From a checkpoint of a small transformer trained on Wikipedia: rotary positions, 312M tokens.
MLP neurons of a small language model. Each row is named by its layer, matrix (gate and up: input weights) and neuron, and shows model dimensions 128-191. Each number is 50 + 12 x the weight over its row's rms, rounded and kept within 0 to 99. A neuron's up and down rows have the sign that makes its largest values positive.
After each neuron's rows, "fires on" lists the tokens most often at its 100 highest values on Wikipedia text that the model never trained on.

L5.gate583:47 42 29 73 67 40 85 23 34 44 56 53 41 36 59 61 71 50 63 49 45 58 52 59 49 42 63 55 61 74 66 49 64 46 46 58 62 52 44 47 32 53 47 54 49 39 53 52 55 43 48 63 57 57 59 71 52 55 47 44 32 36 43 54
L5.up583:57 42 30 59 35 37 52 51 43 47 46 51 56 27 47 34 40 38 47 41 60 48 34 54 52 48 67 46 39 37 57 49 58 35 59 46 64 45 35 48 31 65 26 37 55 41 48 67 47 52 09 45 62 52 53 61 41 45 56 37 65 57 31 53
fires on: "y", "it", "ce", "ens", "ir", "ess"

L5.gate274:49 56 58 45 44 36 59 47 59 33 79 44 43 43 23 59 55 43 44 53 24 40 49 58 53 49 61 31 43 64 33 57 42 65 41 50 54 74 46 60 44 38 67 51 50 56 51 60 61 39 70 55 44 41 27 54 44 56 59 44 50 46 16 52
L5.up274:43 28 54 51 67 41 40 41 43 51 55 62 58 62 57 62 86 29 52 46 45 33 39 49 39 29 38 56 39 75 55 61 33 54 42 27 40 42 51 48 58 50 57 62 52 68 41 75 75 37 36 55 65 45 49 51 49 57 59 38 50 27 52 49
fires on: "t", "ed", "ec", "id", "ert", "er"

L5.gate634:80 45 37 43 47 58 55 39 69 27 49 37 40 63 80 40 66 46 43 67 38 49 43 40 64 52 55 53 38 53 52 41 66 40 60 64 62 40 52 47 41 51 67 58 46 38 63 51 40 51 51 29 43 49 48 57 48 60 36 28 51 48 46 49
L5.up634:49 32 43 50 40 47 42 52 44 63 54 46 76 53 31 49 61 31 70 53 57 43 36 63 43 37 27 52 46 50 61 45 24 37 56 47 38 40 48 62 52 26 57 52 50 44 60 46 28 36 51 76 56 34 61 55 67 44 61 55 53 56 54 39
fires on: "a", "ed", "p"

L5.gate433:44 61 45 68 43 49 57 28 40 59 77 61 53 43 59 48 54 53 52 43 51 82 73 57 42 45 73 45 65 48 52 50 51 55 35 73 59 62 62 33 44 45 47 50 50 51 48 74 14 54 57 50 76 45 49 52 55 51 37 19 22 56 49 32
L5.up433:38 44 44 60 46 61 70 25 34 36 76 59 57 54 58 46 53 52 62 41 45 39 55 65 51 66 59 56 44 53 48 65 46 38 39 37 68 39 41 49 39 53 49 59 55 46 56 67 44 48 38 55 64 60 20 57 41 41 50 56 72 50 53 56
fires on: " but", "t", " b", " th", " with", "ough"

L5.gate281:45 66 39 57 38 51 40 41 43 49 63 48 54 46 41 56 49 49 67 49 54 60 53 43 48 37 66 35 57 50 57 44 53 38 62 33 69 65 47 38 61 70 69 60 38 26 44 44 74 49 55 43 52 45 50 37 40 42 43 46 52 68 52 52
L5.up281:61 44 39 44 49 53 30 52 37 45 42 29 68 53 44 44 60 53 56 66 50 47 40 53 31 65 37 70 77 45 53 46 45 61 63 46 49 43 65 63 49 51 32 60 50 47 36 42 48 47 47 71 49 63 64 46 49 68 44 39 36 59 25 47
fires on: "er", "-", "uc", "id", "ist"

L5.gate587:52 42 34 57 56 45 53 49 63 52 62 63 66 47 44 64 63 55 67 35 52 45 60 56 42 40 68 63 44 40 35 60 34 21 50 61 78 31 57 43 41 46 56 43 41 55 38 36 54 38 61 48 49 62 53 38 57 51 53 66 74 35 34 36
L5.up587:54 42 41 38 54 58 45 74 46 31 53 42 49 53 49 44 52 38 49 60 62 56 33 54 56 23 52 54 43 60 62 65 54 45 47 52 58 65 45 47 52 61 33 43 48 73 64 58 65 52 50 64 66 58 45 77 53 44 37 57 79 56 44 28
fires on: " and", ",", "ic", "ss", "ac"

L5.gate39:32 69 38 65 61 52 41 57 57 39 48 27 52 48 52 33 37 41 40 39 54 48 51 39 39 43 42 57 48 43 68 39 34 41 53 64 39 67 51 49 57 56 56 45 39 56 40 57 49 60 41 50 43 36 71 63 53 44 35 32 67 57 51 51
L5.up39:41 63 48 75 61 57 49 34 40 50 32 44 56 59 63 48 61 61 47 50 55 41 48 37 61 61 53 42 64 43 68 46 37 38 67 53 45 54 54 45 59 67 62 53 68 37 72 48 57 55 64 42 34 59 43 54 59 38 39 43 37 69 68 65
fires on: "i", "w", "el", "ond", "ar", "or"

L5.gate26:57 61 42 57 42 42 36 49 40 60 45 53 51 53 51 59 34 64 37 53 55 53 62 62 63 44 56 42 54 28 46 56 60 63 39 64 27 46 39 21 60 48 41 58 37 60 50 51 66 51 52 58 42 49 41 58 83 53 29 50 31 48 39 52
L5.up26:95 45 42 59 65 51 65 55 47 50 46 52 36 38 45 54 46 57 64 46 34 51 44 55 55 49 55 57 46 41 52 52 51 71 57 42 54 58 69 42 31 63 44 45 40 71 46 43 47 46 46 39 48 44 46 53 61 58 45 58 65 42 51 71
fires on: "6", "0", "7", "2", ".", "5"

L5.gate32:44 63 64 59 52 46 37 52 37 28 47 58 36 48 40 52 41 61 91 62 70 44 60 44 36 50 43 33 52 41 55 48 53 49 54 77 41 47 29 47 40 60 39 69 41 62 55 44 43 41 29 58 51 45 68 42 58 31 74 69 52 41 68 47
L5.up32:46 73 64 44 61 44 49 34 46 36 45 65 52 52 36 47 43 68 60 68 42 46 12 30 48 44 40 63 76 38 65 35 64 57 22 45 68 47 67 51 66 59 65 31 50 48 68 39 53 33 61 37 57 58 41 33 43 50 46 61 39 55 46 34
fires on: "c", "iet", "ac", "z", "il", " part"

L5.gate276:50 37 53 42 35 49 69 47 40 53 42 48 52 30 55 57 60 67 51 48 60 37 33 49 61 52 53 52 51 39 44 47 49 49 73 28 47 43 64 26 62 68 35 46 50 51 47 41 50 45 68 61 69 39 52 49 58 57 40 58 40 56 44 79
L5.up276:59 49 37 41 59 35 48 46 36 63 51 61 42 41 42 27 35 42 55 55 54 35 45 66 56 40 62 34 48 48 43 68 40 32 49 60 44 52 51 37 28 56 60 63 42 38 35 56 42 68 46 57 56 41 39 72 26 47 45 45 30 52 36 45
fires on: "ot", "it", "id", "ed"

L5.gate472:59 35 42 79 44 31 50 36 30 39 53 60 36 53 42 43 79 39 55 50 72 73 43 55 47 70 47 51 57 65 38 43 46 63 37 61 58 57 28 57 30 50 58 52 48 70 22 49 45 58 45 65 59 44 43 50 53 56 39 69 29 54 74 57
L5.up472:39 50 47 55 60 40 52 37 54 46 58 42 67 65 56 37 57 68 57 36 52 54 25 34 34 42 44 61 36 35 74 26 41 53 46 45 66 31 39 47 50 32 30 38 28 57 63 43 48 69 58 46 47 35 57 59 64 27 60 51 52 84 75 54
fires on: "ed", "ing", "ok", "ft", "s", "ent"

L5.gate196:68 24 52 59 64 43 56 61 50 70 64 45 48 38 43 52 55 40 56 48 38 59 61 49 24 49 53 32 63 30 63 62 58 63 84 58 56 57 76 54 45 30 34 62 49 41 58 44 56 56 56 37 57 48 67 48 52 39 41 29 61 35 54 53
L5.up196:43 44 66 58 58 40 42 39 31 60 63 41 51 56 53 47 63 52 67 46 48 46 52 52 66 57 43 42 25 22 39 50 40 66 54 52 67 47 65 73 53 70 34 32 69 45 45 45 30 62 47 51 51 44 37 35 38 26 58 51 62 52 41 54
fires on: " wh", "ever", "ing", "h", "g", "ough"

L5.gate124:60 66 34 54 44 67 72 48 72 50 39 53 62 42 56 41 49 58 59 58 54 72 49 33 81 53 45 50 49 63 37 67 52 48 40 49 41 44 38 57 67 48 52 38 49 50 43 40 35 54 67 48 54 30 66 55 66 61 72 48 45 38 34 43
L5.up124:58 74 51 45 38 59 55 44 51 59 30 28 77 55 63 52 50 59 49 72 65 55 46 64 48 56 53 47 81 44 44 42 42 48 50 41 16 44 49 40 53 45 34 37 73 56 65 46 48 39 45 51 57 30 52 58 48 37 60 29 55 38 56 43
fires on: " st", " c", "ed", " found"

L5.gate545:61 49 62 59 39 57 55 44 71 42 35 38 69 58 49 34 61 62 53 60 53 59 43 50 43 28 48 43 55 42 74 32 36 66 28 61 60 46 33 72 40 50 48 69 66 60 54 48 35 47 34 50 71 66 61 43 28 80 19 34 54 61 62 35
L5.up545:64 63 55 35 50 38 41 65 75 40 61 56 55 57 51 61 54 57 57 65 64 34 67 39 47 44 43 51 40 61 52 56 43 48 56 67 52 41 59 34 36 56 40 43 59 49 46 56 50 60 53 31 63 53 50 47 35 58 32 60 67 35 53 33
fires on: "ist", " re", "el", "is", " Y", "a"

L5.gate239:58 38 58 65 61 73 79 51 47 42 48 34 38 46 44 55 60 44 38 47 51 51 59 61 67 38 38 56 65 50 58 56 50 44 70 44 36 40 61 50 19 60 55 49 60 51 60 63 25 39 50 45 54 21 47 56 75 50 52 70 39 40 49 31
L5.up239:44 53 55 66 50 27 47 59 69 46 61 46 51 35 48 42 47 41 59 58 40 65 57 48 70 51 52 55 60 54 29 53 22 54 50 62 35 43 53 61 40 42 41 55 60 44 76 62 50 40 28 54 46 51 50 37 46 50 41 48 62 55 61 50
fires on: "ir", " where", "y", " when"

L5.gate532:55 48 39 58 41 60 49 33 51 22 43 50 62 52 36 49 49 46 38 54 29 49 43 39 52 52 71 48 57 35 52 42 28 37 52 38 61 43 72 64 52 45 41 36 55 68 49 44 23 55 61 59 76 61 55 41 62 52 66 38 64 67 61 52
L5.up532:28 60 61 44 64 66 51 48 50 58 35 56 25 58 42 50 34 50 54 58 48 72 57 52 54 62 44 61 72 48 53 64 39 47 37 60 68 36 39 39 47 44 53 75 55 40 17 49 68 49 48 57 70 45 56 10 80 59 54 50 45 42 33 44
fires on: "un", " ", "ou", "ear", "y", "ollow"

L5.gate506:50 46 72 37 42 32 66 44 41 51 49 41 72 35 45 42 57 54 47 61 56 47 72 43 45 44 56 60 58 39 33 63 34 44 58 45 76 43 50 59 39 50 37 58 48 22 43 69 45 45 37 64 28 71 44 75 46 68 55 53 26 50 47 34
L5.up506:34 53 58 59 46 52 50 38 55 53 51 44 38 55 50 51 35 44 42 40 43 76 44 36 70 59 48 64 62 48 57 61 45 43 35 32 43 39 41 20 51 39 48 29 55 37 34 33 67 30 48 61 49 31 63 62 41 46 65 68 77 54 60 61
fires on: "ot", "er", " |", "at", "oll", " Is"

L5.gate248:55 40 28 68 48 54 43 67 44 64 56 41 71 50 57 61 44 57 70 50 51 46 39 63 54 32 47 73 29 38 45 52 63 33 46 65 73 54 30 66 37 45 50 54 64 50 49 67 49 29 63 62 39 50 48 55 46 52 38 44 70 51 37 63
L5.up248:54 56 39 65 68 50 52 81 59 50 61 48 68 43 36 45 75 28 55 53 27 66 60 53 47 60 73 61 39 38 40 50 51 40 56 39 73 40 42 26 33 57 39 47 33 51 64 63 45 49 55 64 56 52 59 32 43 70 52 62 42 41 26 57
fires on: "ic", "y", "ian"

L5.gate59:55 64 32 65 60 68 51 46 42 37 55 67 56 50 51 52 40 44 82 61 22 26 54 58 54 53 59 48 44 37 22 48 42 35 29 51 55 43 46 57 36 64 68 31 47 50 49 71 54 52 58 54 63 58 66 41 47 40 48 55 40 35 47 55
L5.up59:24 54 53 41 56 33 62 45 57 40 42 64 64 23 41 54 66 57 69 60 24 34 41 34 38 52 47 59 58 53 48 49 78 57 31 45 50 43 55 47 44 54 52 50 48 51 18 40 30 59 56 35 52 46 61 61 50 54 34 65 31 44 58 61
fires on: "ut", "ess", "il", "ac", "rit", "ic"

L5.gate420:74 47 54 50 41 37 64 34 51 64 43 29 38 50 47 48 42 58 51 40 54 58 48 26 52 31 53 59 62 55 69 43 56 41 53 54 64 65 56 64 62 37 38 47 48 35 67 46 31 56 37 47 52 46 63 51 42 65 35 36 38 40 53 46
L5.up420:64 63 63 60 37 44 32 44 60 63 50 41 61 40 42 52 38 29 54 45 47 60 77 40 40 57 50 62 33 47 76 40 34 32 79 46 41 44 56 60 72 51 39 46 79 62 42 64 69 75 35 57 56 52 55 52 70 53 46 36 39 52 55 57
fires on: "ud", "ad", " stud"

L5.gate464:40 52 21 68 53 38 42 48 41 61 64 63 74 52 52 51 42 22 37 57 67 56 45 69 58 44 50 61 35 57 71 37 49 46 50 56 52 67 54 53 40 52 69 43 39 65 65 71 42 64 45 60 49 44 61 38 56 43 69 60 37 52 55 62
L5.up464:48 55 53 58 45 40 62 56 59 52 61 49 54 53 68 37 61 30 59 38 64 51 49 49 53 52 49 39 42 51 44 36 40 46 34 54 56 65 58 55 58 54 64 44 38 46 55 48 53 51 60 42 51 42 48 61 24 74 51 22 60 52 53 56
fires on: "ear", " com", "ok", "s", " re"

L5.gate330:65 46 46 45 34 30 45 32 64 41 66 58 62 65 39 61 34 46 51 35 35 56 65 52 36 70 63 42 36 45 50 38 56 63 53 41 52 54 54 52 57 50 46 55 34 51 51 76 52 65 41 74 60 46 54 57 68 68 52 52 48 55 47 44
L5.up330:39 45 49 49 44 51 41 55 71 62 68 35 65 25 58 63 49 57 36 49 15 43 65 37 49 68 46 36 59 37 57 81 51 43 59 40 53 49 38 50 55 48 32 41 39 51 57 52 38 49 14 60 61 51 45 46 38 69 34 61 49 45 45 46
fires on: " to", " a", "av", "on", "y"

L5.gate402:48 68 47 58 55 37 66 49 41 67 58 38 40 44 47 59 39 70 48 33 60 61 60 35 31 56 63 50 51 44 55 52 51 26 49 44 52 42 38 33 42 39 54 53 34 60 61 70 44 46 60 51 29 64 35 52 47 52 49 65 48 61 58 80
L5.up402:69 61 46 47 53 48 45 53 44 30 38 55 33 75 43 54 62 60 44 63 51 54 36 34 48 54 43 53 59 63 57 47 26 44 51 27 45 31 49 69 64 47 36 60 52 52 33 33 50 47 50 40 52 45 51 22 41 23 73 40 52 62 37 42
fires on: " name", "k", " by", "o", "us", "ed"

L5.gate524:36 47 37 55 46 46 39 51 42 39 52 66 50 37 36 73 46 61 54 51 44 28 47 48 54 28 58 55 62 49 66 54 45 32 61 49 60 35 38 36 43 57 56 41 46 52 37 39 60 50 35 59 70 68 44 52 57 50 60 59 57 59 68 39
L5.up524:72 54 46 45 45 62 30 44 39 29 39 41 61 41 59 53 52 55 58 49 45 46 66 68 47 49 31 43 43 64 52 51 75 70 51 69 42 43 54 48 63 58 65 34 40 38 35 47 56 55 66 56 54 46 29 28 38 43 69 61 34 60 38 56
fires on: "ed", "c", "ist"

L5.gate401:65 25 56 56 55 67 58 47 38 68 46 71 42 51 64 42 63 57 49 56 46 44 19 57 50 48 55 49 54 52 57 20 49 48 62 55 76 56 39 57 42 53 41 52 47 39 48 58 41 73 49 45 69 37 26 44 58 60 54 42 35 68 49 45
L5.up401:45 42 47 36 37 28 39 37 61 68 49 47 67 58 33 45 65 56 59 47 56 58 55 40 50 51 53 54 47 34 58 27 52 61 44 60 62 32 69 58 40 32 36 24 70 37 69 41 57 53 29 50 49 47 44 66 62 38 25 43 38 50 74 34
fires on: " re", " b", " dec", "a", " dis", " h"

L5.gate633:38 59 49 59 43 64 54 41 79 42 58 63 68 50 43 48 43 46 35 48 47 55 69 41 57 62 55 46 57 70 51 70 27 18 65 19 49 33 46 46 53 25 59 35 57 29 49 40 50 48 27 43 40 67 46 51 47 61 52 42 71 44 62 64
L5.up633:51 44 49 56 64 42 70 29 59 49 49 32 59 26 73 59 48 59 48 59 46 64 78 39 37 47 36 46 69 44 43 56 50 42 40 49 44 45 38 41 51 41 19 39 65 33 48 24 46 50 54 55 53 65 35 43 42 35 47 41 65 30 60 49
fires on: "am", "e", "p", "an", "ilm", " film"

L5.gate607:51 65 68 65 43 53 54 60 61 46 52 26 52 66 53 37 64 58 33 51 49 74 61 71 51 34 68 38 60 54 59 43 62 65 61 43 52 57 34 52 75 53 56 51 37 57 36 70 51 39 45 51 51 68 49 42 53 52 30 38 36 34 49 66
L5.up607:24 45 57 59 39 44 60 32 39 64 50 67 59 51 55 36 58 60 38 31 48 46 58 38 33 34 45 45 66 62 59 42 46 36 57 59 22 76 44 60 59 51 47 49 31 47 57 59 39 38 50 49 56 47 35 40 45 32 70 41 25 45 53 60
fires on: "or", "al", "av", "ld", "w"

L5.gate224:56 51 39 49 48 68 30 64 45 32 64 83 47 46 50 42 37 62 58 71 59 46 50 36 39 40 57 40 43 47 51 54 46 39 45 31 61 53 60 36 58 27 46 39 61 46 38 51 49 24 49 45 78 40 49 59 42 41 53 17 76 57 62 39
L5.up224:47 29 56 50 32 55 41 41 42 50 40 36 44 57 60 32 43 44 51 48 33 64 30 58 53 61 52 50 49 44 45 61 41 39 73 48 42 50 69 73 63 48 45 49 41 43 44 45 70 45 53 69 40 38 34 45 51 63 45 58 56 53 37 31
fires on: "ublic", "ist", "ific", "al", "i", ":"

L5.gate291:46 36 77 49 56 50 59 42 43 46 70 38 44 19 49 42 42 48 37 48 44 49 56 33 48 54 41 51 33 29 46 58 72 52 56 60 71 41 66 75 55 58 69 53 55 50 39 30 48 46 55 55 78 55 59 73 51 56 33 61 64 41 52 68
L5.up291:56 62 38 37 49 32 46 51 31 60 46 33 39 52 55 48 42 40 49 59 30 58 64 58 48 51 54 66 33 41 33 55 52 60 53 66 75 35 42 59 69 57 39 38 41 58 55 38 45 50 44 35 40 54 51 70 56 44 44 41 68 19 37 49
fires on: "ever", "ow", "if", ",", "ough", "ut"

L5.gate569:56 38 44 72 52 63 27 32 47 56 49 54 51 57 48 31 44 46 49 52 64 48 53 55 48 50 42 71 80 59 53 48 46 61 42 67 61 42 34 45 54 29 52 53 61 54 46 38 51 58 64 30 40 34 41 76 37 44 37 45 40 76 46 45
L5.up569:47 37 65 69 29 59 48 42 54 62 49 52 51 70 52 63 53 51 71 52 60 86 43 49 33 43 46 39 58 66 59 62 34 47 26 59 35 39 37 34 44 38 52 43 27 37 41 50 36 40 39 69 42 43 34 35 43 61 42 42 52 75 60 50
fires on: "ed", " m", "s", "m", "ived"

L5.gate408:66 57 44 47 41 41 45 79 35 37 63 35 51 60 56 64 46 53 58 47 51 69 52 58 59 67 77 53 36 54 24 53 62 62 55 70 68 53 51 48 44 51 68 29 57 57 54 54 56 30 53 75 41 70 34 59 68 66 48 37 45 40 49 60
L5.up408:61 64 58 49 54 41 53 51 28 42 61 34 69 34 42 60 47 33 38 28 38 60 21 51 75 55 57 25 51 52 57 47 72 27 39 31 41 54 48 27 51 49 61 75 56 42 31 50 55 36 46 80 47 82 40 39 38 54 45 49 33 24 50 46
fires on: "ent", "ub", "ec", "t"

L5.gate477:60 62 54 52 35 37 53 52 44 42 51 41 53 33 71 23 24 33 53 54 48 35 31 52 36 47 66 59 60 57 54 53 50 48 46 55 60 44 40 45 38 46 38 73 48 37 70 62 58 62 40 32 60 58 56 46 50 38 34 42 48 37 62 54
L5.up477:76 42 55 66 37 27 49 51 59 72 41 32 33 56 44 49 42 60 54 36 46 37 57 58 51 44 49 37 63 62 55 65 51 33 65 34 41 50 41 44 40 43 44 47 39 60 42 30 50 54 60 48 46 51 57 58 62 38 18 49 72 58 72 53
fires on: "ed", "ly", "ad", "ten", "s"

L5.gate525:64 48 60 45 53 61 49 55 34 23 38 87 54 61 52 59 59 50 38 55 60 36 42 45 55 15 78 42 33 62 37 35 52 48 47 49 55 61 70 34 48 53 32 39 66 67 64 28 46 61 42 55 56 38 70 61 32 23 33 59 67 58 45 50
L5.up525:44 63 57 67 52 44 57 29 40 69 68 59 63 53 29 54 40 52 39 60 45 53 42 58 61 12 49 37 42 52 49 41 54 58 57 45 38 55 37 22 52 44 65 48 44 61 46 56 56 52 20 37 54 53 45 36 47 36 27 59 51 72 42 55
fires on: "ot", "if", "it", "av", "iv"

L5.gate220:39 50 42 58 30 61 44 45 25 53 59 61 47 60 42 39 60 28 44 60 42 36 33 71 58 38 47 52 64 51 47 55 68 37 35 57 54 57 40 45 33 55 44 44 48 40 45 53 65 41 76 25 62 64 50 70 48 55 38 34 34 46 31 46
L5.up220:48 49 38 67 41 37 64 45 27 35 57 64 62 68 63 64 57 30 50 69 36 46 67 68 74 41 57 55 66 60 50 45 44 56 55 48 60 61 52 42 62 42 43 56 49 22 49 50 41 63 66 31 53 60 61 56 51 49 52 53 53 39 23 43
fires on: " al", "os", "c", "a", "ical"

L5.gate693:54 35 66 52 54 41 43 49 40 44 43 54 45 28 64 62 48 46 58 67 45 41 47 41 36 37 61 53 35 30 50 34 40 32 47 53 64 57 62 39 39 60 55 50 51 44 28 47 52 62 63 54 56 85 54 45 45 68 58 65 34 53 51 43
L5.up693:29 54 59 54 39 30 54 33 43 60 60 45 63 54 50 53 33 51 35 44 52 51 38 57 49 36 50 44 53 56 49 45 43 62 50 52 51 49 42 33 42 52 42 55 53 65 68 39 49 68 58 49 44 63 42 53 40 40 46 63 55 35 51 45
fires on: "at", "ot", "ber", "let"

L5.gate598:55 55 51 45 44 65 61 65 34 44 60 44 58 61 67 54 60 59 33 58 37 51 34 56 43 70 56 68 50 40 54 50 64 51 76 36 47 69 46 64 38 60 28 55 24 54 52 56 53 42 51 42 51 37 46 64 37 28 49 65 26 29 72 27
L5.up598:42 49 44 60 29 29 44 48 68 52 50 65 34 51 51 28 47 55 53 57 63 57 42 25 33 51 63 67 51 49 51 47 48 71 65 40 59 61 74 72 63 56 36 73 51 41 70 49 39 46 46 51 58 32 58 46 27 50 37 68 56 32 36 71
fires on: " d", "w", "l", " N"

L5.gate49:35 52 31 36 27 43 44 39 25 41 44 35 48 65 45 46 38 54 41 49 40 50 45 53 71 28 47 41 35 51 68 49 41 47 40 38 48 44 29 41 38 77 33 57 65 57 32 14 52 47 62 77 33 38 47 47 58 53 51 38 68 33 56 62
L5.up49:42 29 43 33 44 56 39 59 35 61 43 51 52 57 38 78 42 47 58 71 35 65 58 40 59 44 55 47 48 57 57 45 49 27 53 64 57 31 34 65 58 60 24 62 32 65 63 42 26 40 58 75 33 39 45 56 60 28 40 49 53 31 58 44
fires on: " Le", "j", "en", "ern"

L5.gate315:49 50 50 64 49 39 19 50 41 44 59 64 65 40 31 48 61 56 40 61 34 77 22 35 56 28 81 46 52 62 43 33 73 43 58 57 56 40 40 42 46 42 45 45 44 74 40 41 35 37 49 55 56 43 35 49 48 46 76 31 52 40 50 51
L5.up315:77 30 32 55 45 50 35 45 42 30 57 26 44 40 32 46 48 63 51 46 34 57 41 58 69 51 71 23 31 41 49 39 48 66 47 45 38 49 54 61 45 37 41 35 49 52 41 50 43 48 48 50 42 55 45 44 63 44 85 46 58 37 43 70
fires on: "er", "or", "ent", "c", "ed", "m"

L5.gate93:51 52 52 53 38 33 55 18 45 61 56 54 50 47 42 58 41 63 52 51 54 48 59 67 50 46 47 58 42 47 39 32 33 58 58 37 49 56 44 51 32 46 40 35 57 41 57 70 67 69 28 43 43 34 41 63 73 47 47 61 47 50 66 62
L5.up93:50 56 63 80 47 60 41 51 88 32 51 61 53 39 43 63 48 51 45 51 62 45 59 49 62 73 42 25 52 53 51 40 44 29 44 42 45 45 59 46 42 55 65 45 73 52 32 36 51 53 59 50 42 40 38 52 39 61 54 59 45 67 51 52
fires on: "om", "et", "ot", "at", "m", "ol"

L5.gate471:32 41 57 69 42 52 47 56 66 62 28 42 44 48 53 64 34 52 37 56 53 48 66 43 32 43 46 46 48 38 48 51 56 49 71 39 61 39 54 63 31 41 60 52 41 58 46 46 46 54 55 56 61 47 35 44 59 51 41 32 65 66 53 36
L5.up471:42 32 33 46 38 55 33 42 29 49 53 34 71 15 58 53 62 25 32 38 46 53 42 37 52 65 50 48 41 47 76 60 59 36 64 67 49 40 39 59 55 43 68 47 49 22 49 54 74 55 36 31 58 70 61 49 48 43 47 48 52 55 44 59
fires on: "av", "m", "ter", "on", "b"

L5.gate202:54 49 61 59 56 49 46 35 50 50 73 44 58 51 47 33 34 49 36 51 49 38 57 70 40 52 64 64 51 46 61 65 46 57 51 38 71 56 44 26 30 43 62 42 47 77 61 38 43 52 39 46 42 44 77 54 56 52 42 31 52 52 53 85
L5.up202:34 50 29 21 55 51 42 55 46 37 53 49 38 43 57 62 42 40 22 36 42 38 56 31 42 65 57 52 37 54 39 49 56 52 37 34 63 48 40 54 72 38 65 72 46 46 60 48 45 28 64 35 61 40 22 47 43 50 44 77 45 71 47 70
fires on: " ", "\"", "ion", " (", "ation", "u"

L5.gate479:66 71 65 48 57 49 57 50 49 60 45 54 50 51 44 53 27 60 34 72 67 40 49 51 71 66 47 42 44 59 52 55 25 58 55 37 54 58 32 57 42 57 62 43 64 48 62 37 71 36 43 55 52 64 63 35 63 57 23 59 39 58 27 45
L5.up479:58 50 45 64 61 48 30 50 53 44 50 45 49 35 65 69 50 46 63 41 35 62 54 67 33 40 56 60 38 54 55 44 53 60 24 41 35 45 37 40 26 56 44 51 42 57 66 44 33 40 73 34 53 49 71 53 38 35 46 71 48 53 58 52
fires on: " his", "en", " her", " two"

L5.gate440:72 52 47 66 49 45 45 38 48 58 50 25 45 70 49 28 73 57 48 30 29 53 62 37 44 52 35 52 54 49 63 69 30 62 42 42 57 19 39 57 51 62 69 71 47 30 51 62 41 51 42 60 14 56 36 46 60 41 52 47 44 60 51 45
L5.up440:53 56 51 47 67 41 42 54 49 65 48 31 56 45 49 70 38 53 73 54 28 38 36 55 36 48 42 60 26 32 43 66 48 56 45 35 35 37 22 48 61 49 57 52 47 56 59 33 70 48 43 39 42 47 35 43 54 40 43 61 67 69 47 55
fires on: " up", "ed", " on", " he", "p", "k"

L5.gate86:63 64 67 44 36 46 37 47 47 61 58 53 48 55 40 43 39 61 39 83 48 45 46 44 59 57 35 50 52 56 62 67 54 38 40 47 63 49 41 67 42 50 72 53 48 44 61 30 38 27 48 36 49 31 70 54 60 58 50 74 64 42 50 34
L5.up86:69 57 48 31 44 49 48 36 30 20 56 47 37 46 56 79 41 62 43 60 47 55 45 50 67 56 46 47 32 74 42 70 45 63 44 73 44 38 50 47 44 47 42 51 46 59 66 41 34 41 49 37 30 46 37 50 55 27 53 46 39 38 56 40
fires on: "en", "pen"

L5.gate353:54 34 61 70 49 37 34 40 32 48 61 33 53 54 51 48 46 48 48 52 49 53 72 44 60 43 42 29 63 56 40 78 41 35 58 62 53 33 50 62 54 47 45 50 41 36 53 49 52 50 64 77 46 32 51 67 41 68 32 41 38 61 60 42
L5.up353:71 62 50 35 51 35 68 35 48 47 63 29 63 39 42 56 37 55 56 76 31 45 59 39 32 38 41 28 72 56 34 62 53 46 56 56 56 40 57 69 41 35 49 48 60 61 40 61 59 50 53 55 44 59 55 56 37 64 56 51 59 56 38 34
fires on: " f", "ated", "k", "a", "ed"